config.toml
hidden_act = "gelu"
qk_norm = false
attn_scale = 0.125
init_std_o = 0.00345
init_std_down = 0.00345
learning_rate = 0.0102
beta1 = 0.93
max_grad_norm = 2.0
decay_fraction = 0.804
decay_shape = "linear"
train_tokens = 367100000
dataset = "wikipedia_en"
MLP neurons of a small language model. Each row is named by its layer, matrix (up: input weights) and neuron, and shows model dimensions 256-383. Each number is 128 + 24 x the weight over its row's rms, rounded and kept within 0 to 255.
A block is one neuron, or neurons of one layer that tend to fire together. After each block is what it responds to, as a language model described it from the Wikipedia text at the highest values.

L7.up413 [152 132 162 106  95 142 127 109 107 126 108  93 128 108 123 176 130 164 117 121  92 160 101 155 142 103 134 131 121 151 134 125 126 157 107 128 144 134 102 188 115 140 135 105 168  97 123 111 140 112 161 102 147  89 111 123 157 117  83 106 119 159 125 139 127 154 124  70 108 170 119 114 130  94 156 144 148 111 132  87 117 138 156 151  84 126 117 116 163 110  98 123 159 111 157 123 111 161 157 130 127  86 111 138 117 125 128 136 146 137 104 123 128  95 138 138 135 153 115 135 131 110 155 124 122 109 115 112]
L7.up981 [154 124 129 123 131 159  92 142 129 146  76 131 120 113 106 102 121 180  98  92 136 117 104 103 142  90 128 125 137 121 144 131 112 159 138 119 123 149 131 114 101 132 115 102 113 153 144 128 140 101 138 125 141 134 131 141 143 107 129  91 140 116 161 123  65 165 111 158 102 131 134 170 100 130 117 169 107 153 142 177 169 167 138 126 128  70 108 146 105 142 151  93 144 116 123 149 141 117 136 166 132  94 131 132 132 119 146 153 124 156 140 100 165 107 139 106  82  84 127 155 120 111 127  84 110 127 161 141]
L7.up1169 [125 102 155 152 114 121 114  97 122 113 147 109 100 135 147 142 122 157 100 147 114 147 125 104 134 113 128 131 152 168 164 124 135  87 117 125 102 125  68 118 123 129 195 116 134 198 103 123 153  90 143 126 168  92 126 121  98 117 139 146 117 183 112 149  83 170 115  97 155 115 117  80 134 127 120 157  93 104 130 100 128  91 114 103 142 135 123 126 148 145 118 159 114 146 130 116 105 139 121 109 108 109 125 159 112 117 115  90 157 130 113 116 101 137 145  98 155  99 116 130 148  64 158 119 107  96 141 137]
L7.up1485 [163 137 162 111 116 156 122 122 123 121  92 112 112 124 116 131 131 114 106 109 155 119 124 129 170  93 140  67 117 166 125 115 113 128  96 159 139 120 149  58 145 147 143 173 118 170 142 125 137 116 124 140 130 112  88 131  87 103 136 143  91 141 184 102 111 148 108 142 116 144 109 129 133 101 100 150 134 124 110 116 164 187 125 119  98 132 108 131 153 125 141 107 106 137 107 146 104  86 135 130 132 104 149 126  91  96 150 126 130 143  93 103 136 137 143  98 108 133 165 140 131  91 119 135 157  92 113 115]
Partitive "one of" constructions

L5.up5 [180 109 102 110 124 146 126 151 133 135 103 106 148 104 103 146 114 116  80 112  94 192 152 140 114 109 163 115 131 153 135 135 131 118 137 171 112  96 115 153 115 180  97 100 154  96 157 102 141 145 122 139  89 134 109 125 122 123 114 161  97 120 122 144 109 139 146  90 105 111 150 112 134 193 118 131 144 156 110 100 117  99 108  84 152 116 143 147 135 110 174 120 130 175 159 122  81 152 107 145 171 107 136 149 132 131 135 117 141  66 139 113 137 112 165 136 131 140  96 103 115 161 139 120 146 130 150  92]
L5.up99 [152 139 160 134 100 159  99 136 153 135 122 150 155 144 111 151 160 132 124  86 112  95 145 174 144 133 108 103 126 175 152 164 112 164 112 130 126 114 138 111 123 138  99 146 123 126 151 181 116 115 152 123  59 111 121 134 109  94  87 135  77 137 132  97  97 125 145 108 139 128 185 121 125 140 141 161 160 154  88 126 142 133 161 163 137 121 138 137 118 100 107 109 136 157 153 138 148 127 145 139 109  95 109 116 126 151 102 130 148 148 144 142 132 125 108  94 126 145 130 139  95 135 130 153 126 130  74 118]
L5.up204 [134 144 177 117 102 147 107 129 136 146 146 113  92 144 129 143 142 107 103 144 119 161 116 144 137 141 135 119 140 164 166 157 144 176 111 135 120  81 138 126 143 139 148 110 137 120 132 101 144 140 160 150 105 120 105 164 122  88 108 142 148 154 138 132 123 127 181 130 154 124 107 125 150 102 157 136 142 142  90 106 134 119 159  81  64 139 150 164 139 132 138 140 170 144 178  75 125 139 109 163 118 125 120 130 126 125 156 157 107 134 134 120 109  99 141 114 145 155 102  97 129 157 109 180 138 146 151  98]
L5.up278 [ 95 155 134 144 117 136 136 176 134 142 142  94 106 175 128 140 135 126 137 123 128 125 118 136 125 151  85 207 146 133 144 178 145 168  87 104 138 147 104 154 131 156 128 159  92 151 111 110 119 172 145 102  88 112 132 115 106  87 115 146  78 130 121 133 144  97 156  99 155 106 120 126 119 130  84 168 133 140 109 148  94 126 181 168 183 124 170 117 135 105 178 118  72 141 143 105 129 133 118  99 114 118 138 153 134 152 171 180 153 110 121 144 147 143 117 114 154 158 100 183 153 123 118 147 146 105 134 135]
L5.up303 [153 120 143 172 163 135  93 136 137 136  99 117 127 143 115 147 158 113 143 139 150  99 117 125 149 145 142 151 129 159 117 166 130 126 153 137 137 123  93 164  88 120 137 141 128 148 132 160 109 129 115  80  78 118  96  98 143  95 105 150 136 111  93 130 170  73 149 147 155 157 132 123 111 102 121 144 155 143 131 110 123 147 148 139 121 131 135 137  93  94 137  86 119 116 146 146 113 121 132 148 142 117 132 137 101 154 166 160 144  96 139 139 109 153 128 114 145 132 168 116 162  83  90 149 136 113 111 102]
L5.up397 [127  63 116 142 120 137 109 133 154 179 107 118 164 158 137 145 159 128 158 115  88 130 119 182 124 107 148  68 141 140 142 127 129 144 105 140  98  89 123 144 102 152 130 113 141 141 126 124 115 144 131 102  96 166 188 159 145  95 139 111 121 149 139  97 128 139 150  90 147 125 103 148 163 119 127 138 147 134  96 105 113 164 165 143 112 118 123 109 131 149 162 135 132 141 156 178 135  92  94 126 134 136 148 107  58 128 134  94 124 104 157 142 113 146 179  99  73  74 115  65 111 155 151 156  96 121 157 120]
L5.up763 [166 111 127 139  93 148 106 149 121 146 101 141 170 199 118 107 130 131 122  87 111 111 122  95 112  97 137 153 154 147 133 157 120 134 105 132 146 133 148 140 113 145 131 178 110 136 128 170 102  83 142 156 129 157 135 182 102 165 144 183  81 121 144 115 115 103 132 147 110 160 133 111 105 129  85 136 142 129  81  88 109 123 160  99  83 134 140 155 131 115 154 100 128 124 134 174 100 130 114 155  81 121 132 136  87  81 125 164 135 164  79 158 111 113 127 111 174 109  73 108 144 147 103 182  93  90 111 100]
L5.up804 [140 132 114 115 142 145 101 136 132 131 118 114 143  87 117 123  92 154  99 146 175 136 105 148 156 148 110 121 141  86 156 146 150 175 140 113 124 116 138 132 154 125  69 104 152 141 150  90 148  91 150 146 147 175  43 127 128  93 110 150 132 113 168 135 151  97 168 136 162 137 115 131 114 110 123 160 157 141  91 113 117 105 157 144 142 123 130 159 134 139 136  84 120 114 172 116 112 134  81  90 127 126 101 136  99 169 127 158 170 139  97 119 172 111 119 104 109 132 143 119 114  59 103 145  96 111  97 167]
L5.up914 [ 96 105 115 123 169 146 114 127 130 133  92 126 133 110 158 118 146 102 120 117 132 156 103 150 128 111 120 147 112 134 149 169 118 133 121 100 128 123 144 188 109 123 122 169 144 148 156 118 123 128 142  91 102 110 125 128 135 138  92 139 186 146 112 118 122  79 117 101 135 114 133 144 101 127 149 144 173 133 115  95 148 100 148 134  82 126 151 120 131 117 120 150 105 110 118 142 119 143  70 119 163  93 194 133 111 121 159 187 130 157 102 101 126 152 120 106 131 102 108 135 122 161 166 180 136 131 163 139]
L5.up1119 [152 144 109 104 119 133 127 116 150 114  75 133 150  88 121 113 119 105 132 100  92 115  80 140  97 119 104  95 111 156 124 131  99 134 119 123 140 116 106 124 113 134 116 144 146 124 172 128  94 113 107 100 122 140 124 107 132 139 133 129  87 132 143 143 128 120  99 152 179 140 111  94 133  95 151  77 130 142 119 119 140 115 123 156 121 133 119  96 112 135 166 126 123 132 127 108 161  77 145 146 139 100 165 141 123 111 119 148 131 173 127 138 124 113 167 108 138 109 103 171  77 159 137 144 151 148 131 165]
L5.up1261 [162 120 131 132 126 152 125 168 134 113 116 119 159 128 151 162 150 120 124 110 104 127  92 179  82  91 172 115 115 115 110 129 150 120 124 140 148 108  73 139 100 178 135 116 134 171 131 141 129 130 130  85 123 119  67 133 133 109 141 150 137 126 130 123 134 119 136  90 152 112 142  89 120 137 135 105 182  98 123 133 105 126 140 138 132 141 138 117 110 102 128 160 137 141 130 140 132 115 128 122 134 104 134 173  77 134 131 135 151  96 120 100 155 135 150 117 169  88 109 106 103 126 142 181 144 130  92 127]
L5.up1272 [164 105 115 118 120 110 137 139 136 157  70 118 155 119  90 120 126 141 119 136 129 122 125 125 137 128 110 150 133 165 140 162 123 107 114 146  99 127  80 142 150 114 130  84 152 156 151 134  79 106 115 120  90 133 138 151 127 117 116 115 103 114 150 116 159  59 128  98  82 138 147  71 146 148 135 122 136 118 125 134  80 113 125 157 108 101 114 140 185  96 104 163 112 168 147 104 152 148  61  93  79 106 135 182 114 138 131 133  89 128 126 126  86 127 134 144 115 204 135 115 138 153 103 152 112 153 128 154]
L5.up1342 [120 139 129 103 111 111 140 168 153 117  92 114 135 152  61 139 154 128 135 147 155 103 135 110 118 140 154 142 131 103 134 130 120 128 108 131 133 118  92 139 118 134  98 180 128 120 105 102 112 137  83 164 133 145 102 147 152 153 129 132  87 125 109 154 155 116 113 122 135 118 114 157 181 159 157 140 137 142 125 146 109  98 101 147 119  92 101 135 151 137 160 110 110 134 135 104 161 126 103 123 135 139 103 143 136 117 109  94 134 111 118 127 159 129 150 146 125 108 120 138 130 155 125 146  99  92 155 144]
L5.up1492 [141  99 154 157 131 112 112 135  88  82 120 107 125 127 156 150 114 117 148 132 170 174 116 142  85 137 149 110 148 152 113 105 138 111 116 128 140 125 179 139 125 133 101 123 141 164 123  88 135 120 142 126  96 109 191 139 141 147 117 191 170 130 117 131 129  78 128  97 157 115 135  81 137  87 153  93 124 107 159 123 138 203 137 157 134 122 133 149 169  99 149 171 102 165 149 136  97 135  93  77  99 114 110 144 124 167 149 122 158  92  85 153 112 117 134 118 175 143 127 103 141  95  95 149 139 122  99 142]
L5.up1493 [124 127 128 119 110 161  98 130 130 148  79  84 123 152 141 123 133 145 108 149 165 195 153 128 124 103 111 124  80 126 101 133 128 163  75 115 122 112 136 120 116 130 136 128 168 164 150 136 112  46  84 110  92 156 152 120 138 105 139 114 115 103 157 121  88 106 121 115 143 120 127 157 123 117 160 134 121 121 104 165 132 154 132 125 112 145 132 116 170 133 165 151 133 136 103 108 148 170 121 155 121 111 140 155 107 150 156 128 148  78 126 164 138 147 163 150 151  90 111 140 126 125 128 153 123 116 142 141]
L5.up1503 [149 126 114 133 143 149 121 131 151 175 109 124 126 155  98 131 147 102 149  97 130 125 142 155 107 136 148 147 114 125 172 141  90 149 129 145 112 159 121 142 149 121 174 161 143 127 131 156 111 147 111 148 131 143  95  89 124  94  74 154  82 145 137 103 113 113  90  90 107 138 104 120 110 144 102 138 153 117 106 107 104 104 135 145  64 103 110 194 154 154 106 132 123 122  90 132 145 152  87 106 131  93 114 120 120 139 135 134 113 147 168  91 137 147 139 137 130 162 127 129 117 115 133 129 145 105 146 127]
Word after sentence-initial determiner

L5.up94 [183 145 120 175 105 153 145 160 129  75 137 138 102 142 100 174 107 104 126 123 115  98 112 150 115 141 160 106 157 110 104 136 117 119 162 114 127  57 116 114 180 114 142 105 100 115 160 131  91 102 176 108 130 173 138 142 184 134 145 105  98 187 157 112 123 117 151 206 143 130 142 141 120 120 119 137 153 164 112 162 135 178 151  91 137 155 192 138 133 113 163 147  71 119 153 138 108 193 140 105 112 119 107 104 155 165 126 126 137 127  58 155 123 122 138  90 137 158 146 113  87 138 118 124 154 169 130 134]
L5.up102 [146  94 144 109 132 140 155 169  64 124 110  57  94 110 124 135 125 130 130 142 169 194 178  57 108 158 130 114 143 119 148 113 152 158 146 146 133  85 142 127 111 142 140  83 111 128 118 110 130 127 144 119 171 173 141 133 138 142 123 116 170 133 129 119 101 132 114  99 166 123  69 129 103 154 130 112 140 126 151 147 129 112 129 150 131 102 172 133 118 108 147 130 158 119 132 133 130 137 148 103 158 122 123 148 128 142 134 120 158 102 119 123 146 136 110 137 114 114 105 131 135 107 148  67 153 118 141 139]
L5.up275 [117 156 105 158 138 121 121 214 107 111 119 134 139 167  97  93 117 141  83 143 179  85 153 139 155 127 132 131 145 150  86 118 125  98 155 106 120 103  91 145 153 157 143  59 154 135 134 145 171 112 131 122  79 121 161 146 124 114 125 128 101 159 126  83 113 125 144 117 135 141 152 114 119 109 150  83 143 185 101 126 102 116 123 106 140 114 150 157 149 163 177 119 108 129 106 149 125 123 133  89 131 101 118 111 132 109 173 132 194 121  98 128 127 118 177 127 136 126 167 195 111 108 141 169 165 131 148 171]
L5.up277 [135 135 143 137  99 129 174  95 119 147  81 107 139 143  92 112 114 130 137 105 103 130 181 136  77  78 127 121  94 135  99 115 124 107 131 135 131 141 120 113 133 137  86 160 138 104 121 153 152  96  94 142 108 121 140 136 117 131 113 155  95 184 145 138 145 118 122 128 151 110  94 148 121 104 139 126 155 159 101 105 165 137 106 103 133  89 123 140 132 170 112 116 142 117 116 134  85 116  94 162 116 144 127 157 165 130 131 155  96 122 154 113 146 114 152 123 116  96 166 147 133 122  92 145 110 111 120 150]
L5.up291 [124 116 126 138 145 124 125 101  90 139 110 125 117  99  81 128 117 128 116  80 123  71 174 140 125 146 156 114 124 141 172 150 125 117 120 138 125 128 112 103 132 162 157 121 143 165 123 158 117 117 166 153 170 145 131 166 146 117 102 118 161 141 138 123 126 130 113  92 131 105 137 136 136 169 128 136 181 136 140 106 120 117 120  99 124 115 139 152 131  98 144 111 133  99 145 138 146 137 117 137 133 111 149 123 130 104  95 174  85 147 109 142 110 146 160  66 129 110 111 155  98 138 106 116 135 111  89 147]
L5.up364 [ 89 122  79 126 118 150 168 149  89  98 146 100 167 148 127 155 130 121 135 117 145 114 119 129 154 140 179 121  81 121  87 129 155 150 129  93 139  99 122 128 120 133 185 105 152 146 105 140 168  84 139 106 120 144 112 110 134 128 115  79 158 119 123 103 110 137 176 160 141 151 133  70 113 134 134 130 183 163 118 115 123  91 167 112 105 151 150 102 134 126 161 149 160 146 137 147 169 162 145 126 138 133 100 145 108 182 133 115 118 125  84 115 125 121 161 148 177 131  81 153 106 127 100 124 104 133 142 144]
L5.up394 [141 106 129 106 132  82  97 151  86 100 158  90 153 126 143 130 153 130 180 100 140 136 142 124 149 116 172 125 122 129 136 137 110 107 128 174 103 109 159 157 147 137 148 104 133 124 148 116 126 130 122  99 122 124  67 116 151 130  81 120 146 153 144 101 114 132 121 174 153 130 166 126 148 131  95 147 136 106 162 178 155 119 139 160 143 111 130 152 113 124  89 123 150 132 100 132 100  93 111 132 116  82 129 130 114 130 135 107 134 113 109  87 104 144 144 126 125 142 123 151 111  98 128 123  93 112  64  93]
L5.up687 [149 123 122 114 143 107 112 165 150 107 123 122 163 102 118 152 137 128 175 114 161 146 159 147 174 132 148 143 105 125 144 129 122 138 126 157 136  98  93 147 118 128  96 134 137 122  93  99 153 103 104 155 144 101 119 146 108 142 141 130 169 111 155 160 130 127 135 107 110  66  84 130 160 108 136  97 144 123  98 134 127 155 146 126  78  98 128  98 136 136  92 149 160 134 131 139 139 120 167 103 148 135 113 152 204 142 107 115 141 111 122 112 106  99  75 114 111  87 162 145 127  74 127 117 198 139 141 113]
L5.up1037 [123 115 149 180 148 134 127 135 131 127 136 155 134 122 143  93 137 150 113 115 138 121 114 120 143 116 134 118 140 110 151 149  73  82 124 132 123  89 130  99 149 159 139 121  77 189 154 121 118  97 136 123 104  94 143 134 129 151  85 143 117 103  85 105 146 145 145 113 141 110 182 157 125 111 119 142 168 195 114 123  86 123 163  79 142 122 151  92 106 121 173 130 107 179 116 156 131 150 133 104 158 134 130 110 137 126 132 134 141 128 115 132 169 144 146 144 156 143 155 122 158 123 103 140 150 148 134 114]
L5.up1087 [134 127 146 123  90  95 131  82  89 132 138  85 121 133 126 125 144  83 134 103 114 128 125 127  88 116 115 118 128 131 100 172 162 120 143 138 116 108 143 118 141 159 170 108 117 132 144 115 157 128  75 133 152 109 129 126 119 149 141 121 161 165 184 134  99 115 125 142 154 126 122 103 169 131 119 144 121 113 139 154 159 127 101 134 147 154 120 129 140 124 134 134 142 136 104 145 115 115 156 106 135 127 145 139 155 135 135 174 149 135 116 122 135 139 149  96 188  87 109 172 172 106 156 133 114 145 119 142]
L5.up1195 [158 133 158 139 102  89 108 135 124 126 133 126  99 170 154 129 139 153  87 155 124 115 120  88 116 113 121 103 159 166 106  76 117 161 163 123 107 122 104 149 154 116 201 108 107 165 110 130 154 141 127 124 109 142  89 105 131 159 135 118 141 115 134 132 122 137 124 132 154 143 130 157 121 136  61 173 113 169 135 106 114 119 127  81 133 159 119 132 137 131 137 140 166 135 120 163  90 130 178 122 142 124 117 131 127 133 152 126 108 118 153 164 114 114 123 110 184  80 140  92 158 117 151 129 138 121 113  96]
L5.up1215 [ 77 102 153 117 124 133 113 103  96 103 117 142 131 142 141 151 140 191 119 134 158 147  96 154  82 118 135 136 140 115 128 131 132 112 130 138 147 152  49 100 161 126 116  91 105 143 154 135 150 114 162 123 157 159 121  99 164  98 134 120 164 181 118 151 155 123 164 146 132 110 127 146  93 153 114 127 125 113 178 103 130 130 135 113 149 145 128 127 153 137  99 176 159 152 118 103 116 139 132 157 151 157 132 129  77 129 127 134 143 142 127 118 126 142 192 105 151 123 127 137 121  95 144 146 137 119 145 152]
L5.up1245 [147 131 123 135 132 134 124 148 127 141 121 103  86 126 137 133 130 126 179 142 131 118 127 105 138 163 137 120 103 136 109 149 152 144 155 118 142  70  85  77 124 127 121 118 146  92 122 120 200 120 143 121 114 125 135 123 143 150 142  98 136 109 168  99  66 112 120 163 132 100 154 152 160  98  98 108 153 144 108 125  98 105  96 138 141 120 149 141 107 118 147 157  94 107 126 110  83 114 158 120 107 132 108 110  98 142 125 143  81 108  84 126 110 143 123 113 124 130 148 152 114 146 114 106 167 140  96 156]
L5.up1286 [166 122 163  97 122  94 148  96 123 119 125 138 179 127 145 167 129 120 144 102  94 116 149  99 185 180 147 123 122 130 131 171 122 124 120 153 164  77 139 152 128 106 119 118 130 118 156 103 108 120  99 161 112 127 108 147 120  91 143 107 126  87 142 131 140 118 189 113 119 136 118 152 150 115  96 139 141 135 186 138 166  72 134 119 144 147 103 152 141 131 144 117 108 138 110 123 141 124 128 118 136 131 127 114 102 101 114 129  64 155 103 127 100 192 136 114 186 106 167 141 121 142 169 103 117 102 134 126]
L5.up1387 [142 136 150 148 127 107 147 149 113 122 123 122 132 122 133 137  97 148 117 112  75 108 136 119 128 152 126 129 134 158 116 144 114 132 131 142 144 151  81 116 102  84 123 117 110 112 132 113 143 122 123 163 136 162 137 155 130 153 156 104 125 149 155 120  78 131  82 123 160 128  90 129 131 126  92 189 136 156 119 137 138 124 130 137 120 119 142 155 144 118 144 108 157 122 100 146 110 109 157 147 168 141 108 112  99  91  85 138 128 122 158 119 141 124 115 131 192  96 140 152  98 104 134 113 166 144 154 149]
L5.up1413 [127 185 149 142 134  84 136 168 129 121 177 112 138 127  94 147 112 157 127 129 104 125  88 123  95  89 145 142 112 176 124 129 135  86 138  98 140 141 145  76 113 120 159 126 129 155 135 129 115 114 134 114 102 133 158 130 140 121 107 106 123  91 124 105 117 117 148 137 151 135 116 138 113 100 143  99 146 143 107 118 106 129 123  61 158 147 158 132 106  91 118 145 130 147 154 126 160 116 175 102 138 148 134 155 134 110 134  99 136 133 109 128 194 123 107 107 132  90 127 163 106 116 124 106 124  99 140 133]
Partitive "of" after quantifiers

L7.up350 [146  80 169 156 132 111 120 164 160 108 125 134 124 130 142 120 157 143 126 143  91 129 138 163 149 114 148  95 113 164 134 161 140 170 102 109 127 142 107  77 120 129 131 166 174 139 114  89 105 102 117 139 130 170 132  88 170 142 143 133 136 111 131 160 122 120 125  99 122 140 111  84 105 166 123 146 100 109 145  97  99 123 131 123 138 125 106  82 138 117 116 159 143 160 133 125 130 125 161 147  85  97 133 172 165 121 149  99 143 103 144 123 135 150 147 147 123 117 104 184 118 135 172 147 151 140  99 165]
L7.up603 [127 143 161 118  99  83 112 151 166 142 154 141 142 179 124 138 130 134  96 147 108 116 149 102 123 109 150 145 131 150 134 152 108 106 117 141 139 147  87 117 117 147 174 120 108 129 102 143  75 129 174  92 117 124 121 118 133 121 137 125 130 138 140 145 107 142 148 128 135  84  85 147 135 112 104 101 142 133  84 105 132 116 113 181 161 107 128  96 144 106 160 158 124 197 135  98 138 134 122 180 133 128 116 161 141  90 113 164 185 110 115  95 152 142 118  93 132 149 117 157 114 130 123 155 159 135  95 154]
L7.up1329 [177 113 138  98 117 138 108 104 145 119  92 123 165 152  90 100 148 111  43 112 151 134 160 129 134 178 121 129 159 139 101 141 103 171  96 145 126 128 112  79 110 145 111  81 135 151 123 129 118 117 123 118 150  73 104 122  99 145 137 151 134  88 137  98 159 115 129 161 145 182 171 127 133 140 120 135 123 153  82 133 130 147 163 120  91 118 143 176 138  94 148 143  99 156 136 145 102 140  76 104 129  81 113 148 132  96 130 142 132 104 198  87 101 141 189  97 151 117 131 130 164  93 117 133 122 108 103 142]
L7.up1358 [122 137 170 124 127 112 106 141 149 140 118 125 133 154 116 140 132 124 147 141 137 125 135 134 132 148 149  86 119 156 156 127 104 142 137 147 131 100 128 116  77 144 148 194 146 144 118 143 142 127 125 115 135 145 124 142 121  93  99 130 167 142  90 122 113 108 140 140 142 130 140 126 104 101 116  98 152 104  88 128  99 112  92 176 126 148 140 111 154  93 184 183 107 114 110 152 136 103 103 130 125 101 144 167 177 122 140 136 119 147 142  84 140 121 140 108 136 114 110 161 118 180 168 105  83 122 120 127]
Prenominal modifier positions